Weights of a small GPT-style language model, trained from scratch on English Wikipedia.
Size: width 384, vocabulary 8192.
Architecture: RMSNorm before each block, rotary positions, no biases in attention or MLP.
Training: a variant of Muon for these matrices, 709M tokens, 5409 steps.
MLP neurons of a small language model. Each row is named by its layer, matrix (down: output weights) and neuron, and shows model dimensions 64-319. Each number is 128 + 32 x the weight over its row's rms, rounded and kept within 0 to 255. Numbers have three digits each. A neuron's up and down rows have the sign that makes its largest values positive.
After each neuron's rows, "fires before" lists the tokens most often just after its 100 highest values on Wikipedia text that the model never trained on. A number after a token or word is its count.

L6.down602:069139120167108137167112093145116103157190126140120099110120079184139141115178069085164053144155164140120116202138146158066131080080114083123166160151087112184104134100110129163140182112124128083110096134162119158101170174158123151100087174108141103160133106076122135122095090064185133132107113117110126089139126163109149119115154125062112154166129188152150048075151114154101161086122086106126138108060166069189134162123157131132121084137176120074091115099171101106117167142125176197117148142094119118150161090122145120124151152149167129161183099146155156109143110110116143128173127104183154137120171117132112217115117085109154155142107148110122132130152091113121166047169114129130128120098063135145097140129138137094064185121101109122079109144157125045075092153124155
fires before: " with" 50, "0" 16, " the" 4, "s" 4, " to" 4

L3.down1135:106120130156106121171100122132140109107152098112126165152173103089110093117138083087131119167187113123144066234144176065163162172134118183113088067165147058123031121130152104134091141160125128121120101112126123104138125126128110127135172090095144122177084135203095107073221104089160068116171160153124136093127105094131129163107109082153152138022160154160117155062117137088142107153110163156137129092093134147159118147171143109151076136114157178117232097156149169096124117108120164168121149123139152101127124187133105126110136068179166143154126147202132165099150084096117117156160138111071158061116088110119112148144096093132126155112110055173104095110132133136143152117127078055074181128120138116145124132070116153097123072110100082180117150132113126143140148112152146
fires before: "." 29, "," 25, "\n" 7

L6.down885:126106084186114133169095127135129138180178087139163147116125128157151105167153112093156149126113124155093120103087142152119129126118138077119145125129135093097151101080144159068088168148052109137139066139111139149112157118185130126143159158073094090163139159119138059143186124123114130154049179158146108123084181136174126181133132143188116106128121124136141068143146152172166112087189128098110168050105200099145113120107122148143200175163144062146156157130164155189143131130051139122101112159099114090130131151155093095127076134192067097158124167161123178159089126176121130156114145111110121172190140136173083107166123129134139119044115115127157109136167127151132078094106117106146128136148112106137119072184144083142104118100142167078118117190130185165152137120125238
fires before: "4" 17, "0" 16, "1" 11, "2" 11, "6" 10, "5" 9

L6.down1865:102106136139084120157195140136195126181105099151109130068113133119092140097124104120111127160129125164092089149109146039133122162133090140205091107138190166137057159129056119142101120114150132114178107100167110144181091095174057145077125170139110194133116088106145135159171092156125102094108109097140109111148161113127137137133149110081094137105138106211058092082100153177162111106168155132150120122099167079143113110099135152168138131149123105141069179140149112146087147144136141160114085074132089148129129150116103195072143103126149128143162154152144118098169062112100176103124078150137170143096162117131103187167153131085157129160120162150138105182126109077095118118126154135115189093131181140174166162120044124166116176122119096113121107097159104119137115094149152
fires before: "3" 44, "4" 14, "2" 11, "1" 10, "5" 5

L6.down250:140168148175128152125136139120148129140154114112153129156097141152134095118152102143166069159127149210143130109141154110111118078129097088153131133144162194107155135091173128127119123145171089132084124163107059123061164153127105137092075098151090149149143129028089132137159062164123122153031100118149185097142074134078136136158156104102096121111064153100160102152136139190130084137155138130104119124146127158123130116060130135148123167137089073112165132153081095132133134177106112161150118130121140065130112130138123180115137169193088170142145100194210105158151133135076111128125123097146114118088162125110139173123133037101162096140139144156161122161154151107154139052153142146160077124152093109118145082127097113088157125088143126120150136180159128083120074067126146
fires before: "3" 15, "5" 14, "1" 12, "8" 11, "2" 10, "0" 9

L6.down1211:162154099159141131155123127140154129079166126120095128101113154157127167070120075140099205043103096176170136119164114132146131155085094151133137158122165103149153108144139103161129120114103109135186134119050126163136129152165117121156206155053150131151090137153139151126161092113120126113125050082118084161174119149117136133106078140157106130081102070131140155118077112155090139111134176107132147109113135077204059179120154136158138095102149135120144129155169117049138089067142138150164134108156136156135120122166112064162131117157112084139091176145088126061105117094141121141125115146135119112093131121180154085160127170132131104173129054060089149076155157126110096120174111129086176143077079163094135140113117176173101090178128121101164097135125145132144158164127154
fires before: " |" 22, "," 22, "\n" 14, " (" 9, "." 7, " as" 5

L6.down1255:158155085101070124154095153123088164169175087137153068147158180146098129144103070071164121130107198129116131125057158160174103146130120139128149165147129085103128144094104097130129127106143133090125128154136105130084066114031159057105083147135131108094121148116098122130118098086110118089154068129115090087096119182116147106130137143089067115146141067155175131065095132121107183162117065092155139136186136145202128141123157123079149129130156106117162106060131139117079139167148100093071161100105079178128109138132150063152169109068089136112200073175137136121134122185109074100160149132181112155100090175135102114123128051178059145158188100119106131118146141077089144080112120098167082138104103134174095133129129101126131146088130085125145126136128169141165177127151113
fires before: " |" 47, " in" 5, " on" 5, "5" 4, "-" 4, "1" 4

L3.down1151:111164133127176149108148189173091164153155144129141113139079145117114119131101104167073089156165090099164111100114143115143085120112152102164096135156072123139115119156103142149102109161070163165198080164071144056163140087157165167093125105161117178143093157163112092191169119140141152184120138091172121107133109144104090128125120047109117122153082130069129137145108166147105134135107128127122137101106086096128172115166068059126093147098157167143177134135164096056134167168133157133129140151183122091115161178148175149127119131041089096125146133105119148131036203113154124082140105110168158109132128133157156128178119132080169148158189154109118129147089151163104106207089143100151109184122087133095119081165152144166149124097098106111175178128096133131069127097084136
fires before: " " 59, " UTC" 8

L3.down1658:176113064186159173073075118145102128075110130163105128146155129119146142125165084091116140160150105138163168099168159124088075113163144102156149089120110149182106071066150107132116181150095118138196126117092128098169145138105120102164121133129170094189125123188129084122179061138168194166153145186130109120139128191154154104075106159130123150076109154180087161105142166141167133099150131150159118163187117169153191129092087100132123062097106146107155135164114198121148156121181128130086099150132138132073143129154127100119134113155123076082071157147070169114137165104097137100141103090128112117116125111138147147180091150132142118167166178125145102099140160129117141121103152139138143120112097132118103119063097205072146116106122148145108164143074145145156155089117178
fires before: "." 14, "," 13, " to" 10, " in" 9, " by" 7, " of" 5

L6.down181:099137144137103160124127102114120136171122125141124115092180179154162179083091099166097094155134144121128115109137132132143084162096137066143136140130080129163100099120109163201133140139128135156122088163110160103131178044152068070141086109117105159138149095101172055119130126177127123173158129106096116183169102122156111113095158126128128144107144140099140183149106182118127113093087136174159148113118144179068089097088054108115079177134147138098108190168132100088100132208096150086140148163143098165082082104159120195108139076138099115172133153095162172095119139124155142128129117071188134146143108169123161136107111088150185132103177144086147134193119157178096190133126145097122118112151103108140138104135065141124106109132152191154129132131138135171152070098104115
fires before: " " 83

L6.down111:114097126124124103096094130197145119159075140200175152144092141172138098122119112077112182193134117178078109168158195148085178106155048104112132126082163152171150120169134128158065080146129114117191158135161085154085143174144113078125101155107160205100155138127099125156065053134107119103088169114105102107091180127096119120135156091139106176142151131090145168149134188141115127118144160093062115113113093109059121118116126154110132159173098147149205147157127117145150188167132102155158166139116164146149118132110123127130093042100145139131155100149129096127095117167107145087135136130072108108144159156120133197148118120067114158153165097119101099107145098171160100143091113099071137068133122141191142120121138130071088080138138115075108126147171122094116136143101165
fires before: "0" 25, "5" 18, "3" 13, "2" 11, " \"" 11, "1" 9

L6.down1190:104135155184069115121136148127150159204101117171149121169132100118111094105169104118137097134104104136075057124065116098150160083094159064099105128107138116096094133147159145140136123100146091116119137118130134132122101128128119094102115153121111158155070158162149137085131104067146087094123135127160087156187106117156107065167160118117154072064156111119139166099103122105080144157090153120093127173082095129151106162121155195130151174138140146174195131178148134133062144133145192133148151124160165103132130144150136157128170119156138127117140101157154108122122135160090119179152139150186118138163150188136095130140113076132120214062135140131122149143183135057132079181121078131145098081109167111136134131117138123140141140137070142138121127152167106159121106128170162
fires before: "0" 30, "1" 24, "2" 21, "3" 7, "4" 7, "5" 5

L3.down1907:181131039105123111115151100137107149145164109172154079157062127122135087143113125059070125123133102156131101115051115084120153132128118074146126174170146129144098212133094172159138129102101158127115147130140163151105194132157177113127124168150119127094131090065124162089151208140088168120150148094064117144108148138155170110182057131160189140153123087130172162142114074155129084142113126151175116176157114156176127110126082102053104078131111121155107153112173180101111068081145185124071088085051175129162123153145148103134143092118212130107112087124207102197110100187131131180085140068149096161091112124121169097156115080119151124102121146091163173174087131159106164139128166140128089103091093136087066103060172161120130089111099152108130094170134139135112121184094141
fires before: " " 72, "\n" 20

L6.down1131:197126064117116123122114106191129053118138166124067137148074133122127164127146057158099179169128107093110110096162095106153139126076132149139137091136117046175133098166140082137068143161104102134155097128110076051117112118129053144150117105177155135106160178169154150086170086169170115114134151142210150114161130166104088148146148098158143132112128102165079093160094139117114109105184134130050148186144152164212124118139107166117083097126133121106160134119115101050079159060103123102137117120114156139112105139109139114161182117140091172128178178138128187110141094069120158125146101128096107140121150121167116155185116136149101143139159128119134133164144123140104126168141128099107111139141085178121112135046128135141084149166133172169088112107161114108216101162138100
fires before: " |" 34, " (" 17, "," 8, "." 7, ":" 4, "\"" 4

L6.down1738:163086121173194125115104120104193132144128101148122173155187198099099093098184161110100149110076187171120115100075087149109121157163102109136127118154147143154121119127100109218147071131153181160178108149086089159068163119117117154126081088119103097155169125131143089096124071155077151115103150119117169117094125138150126113106108125137113137107101086148096158105103158129139139084090142150135079072083130130132162085094105108093115161197148170094105158137122116135119054081094138156138073126128141060137140115166113086132120076157138139091093146161144116160125176188097198143131104130126094166152132097089094158110078162084169056150114157106118102191197164122107141190165163120156139143080125113121209123097107144122152104106186177148140142127162091155153157089089118
fires before: "3" 26, "2" 23, "1" 13, "8" 6, "9" 6

L6.down1014:130087170158183091123163112108135118116124088086142190109171191141165112163142117072086097146118110140120178150108102124101132086149101140141191116094119132094158114124195146168156143153142102084100148086127058114145148127143125103107116131104165156173155159120103159156147161081141081134135159108121140132114113125154071136123107127090162123089131124126086170150158152129127121167091148108094169111108100139186183153136171142127154165089135116130172111091092136170205116110128115154130132137143121119053104195102095122122218097132147107150122124136107121149088117143159119093112129118078139167157122171095171128172116117122089153077095188124060157115131140147095152161073097167144121109156091156124170136137139110125152118110228133081153059160066049140095112175096140
fires before: " the" 56, " his" 6, " " 5

L6.down1503:098128116122116115141097126146114126093135075122123103125095222189083060140093151155163121151109106084123167106116104084071092095133062117129165132103104147181120063101173098107140078106148119181131163203104144066082121107116121127144132077091102166083160115104110092137174129146097088155083077192117148101090050128119120148124146190139133107117187152115153157129150140130134091145169079088168120109136089113193073131121109087121082120167120123097151146088139171179158160185080140108125106145113101120163120152135087172195119058080083095108104138113124143153100105122097133158124103124082076137118180136068157111177140148124160116090074105095115129140108099119154136148147091118143130125145111127151150136140194156120117107121126093115131108136165095095141117102140106
fires before: "9" 36, "8" 17, "0" 15, "6" 6, "5" 6, "7" 6

L3.down315:124145160139140114125143133090101087156116151168171124140170153109160173124133158168088115147121134117135155142159150163086036131098089113116094187145121155121142140113139093120127074119095142101125110093147167132109198129155129118134127151119122111049108094058126111123135142136157179086098081087124121115110105163092134110147033081164080133154126108099128157098112132198115137120147136162082078110069140102109140117080090142146106113046105163091110119138146126109171118140154170149125202133142137251132123142164153173116144146088162135099098183140196089121125144096165134116119157118156185136181106173122097138080101085111123077143169086124143096150142085105153086158054156096148085094134113160119171077095056134208077111138175087146178162141117103158143071134097154
fires before: "\n" 57, "-" 25, " " 4

L6.down709:106099145157123141095122099107119166073138110128167182141074145144143127150221094110098120171131171159092171163127091063111172119126125115144146143108072115099172119159155098126100130138153094162159070125174104149136083155075101153107078151135134116153113161088097161099124152087093150141134105120062116127050146133107131126123135147121120152094125122149112197099139129165115138128070121110127133149086110110174136134160182144098114116176104074141098088151067114083121175125103073145104099114149088117148171092097173119103136150086148146209162067124121124125109123127110095107158129202175126160096109183082086087125064125121080138176162123092143117137124157085087156168098161100235184125148158125146214109132132169094158183087106152079079160135110135141073084093153109
fires before: "s" 28, " that" 18, "d" 12, " the" 8, " " 4

L6.down1019:153195089130048107148118164148211119122133117216127129161082112096127141092125108153125172173082152157143094155130092147134097151171053161118177114171092075114147084150120086117137115145131096082143086143058098123163121151141070101143116135077104131127133101165144121139214144137167083169150036166147154172156141149097142157147103115073083093103071144102147081102074109145132159147105110106128143077126117075187105095120099095123148098140094093106153080128104078136121155094137135039152114150081101117058156154113078070142184103091145155144129192155077189078134101117079166120126116124144131135180115171135174098155109136128088184176172153099167136115125120155050115162134072146146086175086140145214141166096103117100127137144110131142096128150093119108144107134121171
fires before: "." 25, "," 24, " |" 11, "\n" 8, ")" 6, " in" 6

L6.down1495:158171142060081091096145160089131121070112128108061138130136145168188158159198090120162086096097112123130140112178145121113149100069206113114166094145094158139099110090080149089139149121142156130170181093156154120124074089066115124170107157137144161143131058143136126159104140105084144090118153139091099162145172142108111063151123145188175095143159058085084149209139206183091112160110172155093178085171154105131147106176137098073180098125138105127112160153087075066183096143092114122118133130102132149097142123131110150169116141094124148155135119139093102091118144151166111060171102145087130115162165122148128122149131130117073121134146098057139159183195141194129182188156176149120144177178171095105162151161144149137112125169148147127099091143147124175136163174132099
fires before: "–" 52, " |" 16, "0" 7, "-" 6

L3.down816:138161161128120059150112117118115112069163169155152097097173105116160155116148070136126140114033140121081101110160172175165151159119098089104128183191120131157108084169134151120126138112164100142124116149150130173126141079120139102146084163174136135128118145129137130125155137058124124126096112139145065130159136174071026147188164163150109153124146072144121119159110095112127109087109146119111135165111126162112096113133069123147127161108116155108218145147111146083141133096125115166119117120117177137173098184142093119199081106132161146072087104144166139140132064128139103173068112135153080113122154239119135120039120103110122177150152107123127152129106102115126172172152154130138123140166121127083120102123163123116147098108113164135132118190161086143148119132071154
fires before: " " 40, "\n" 21, " |" 5, " (" 4, "0" 4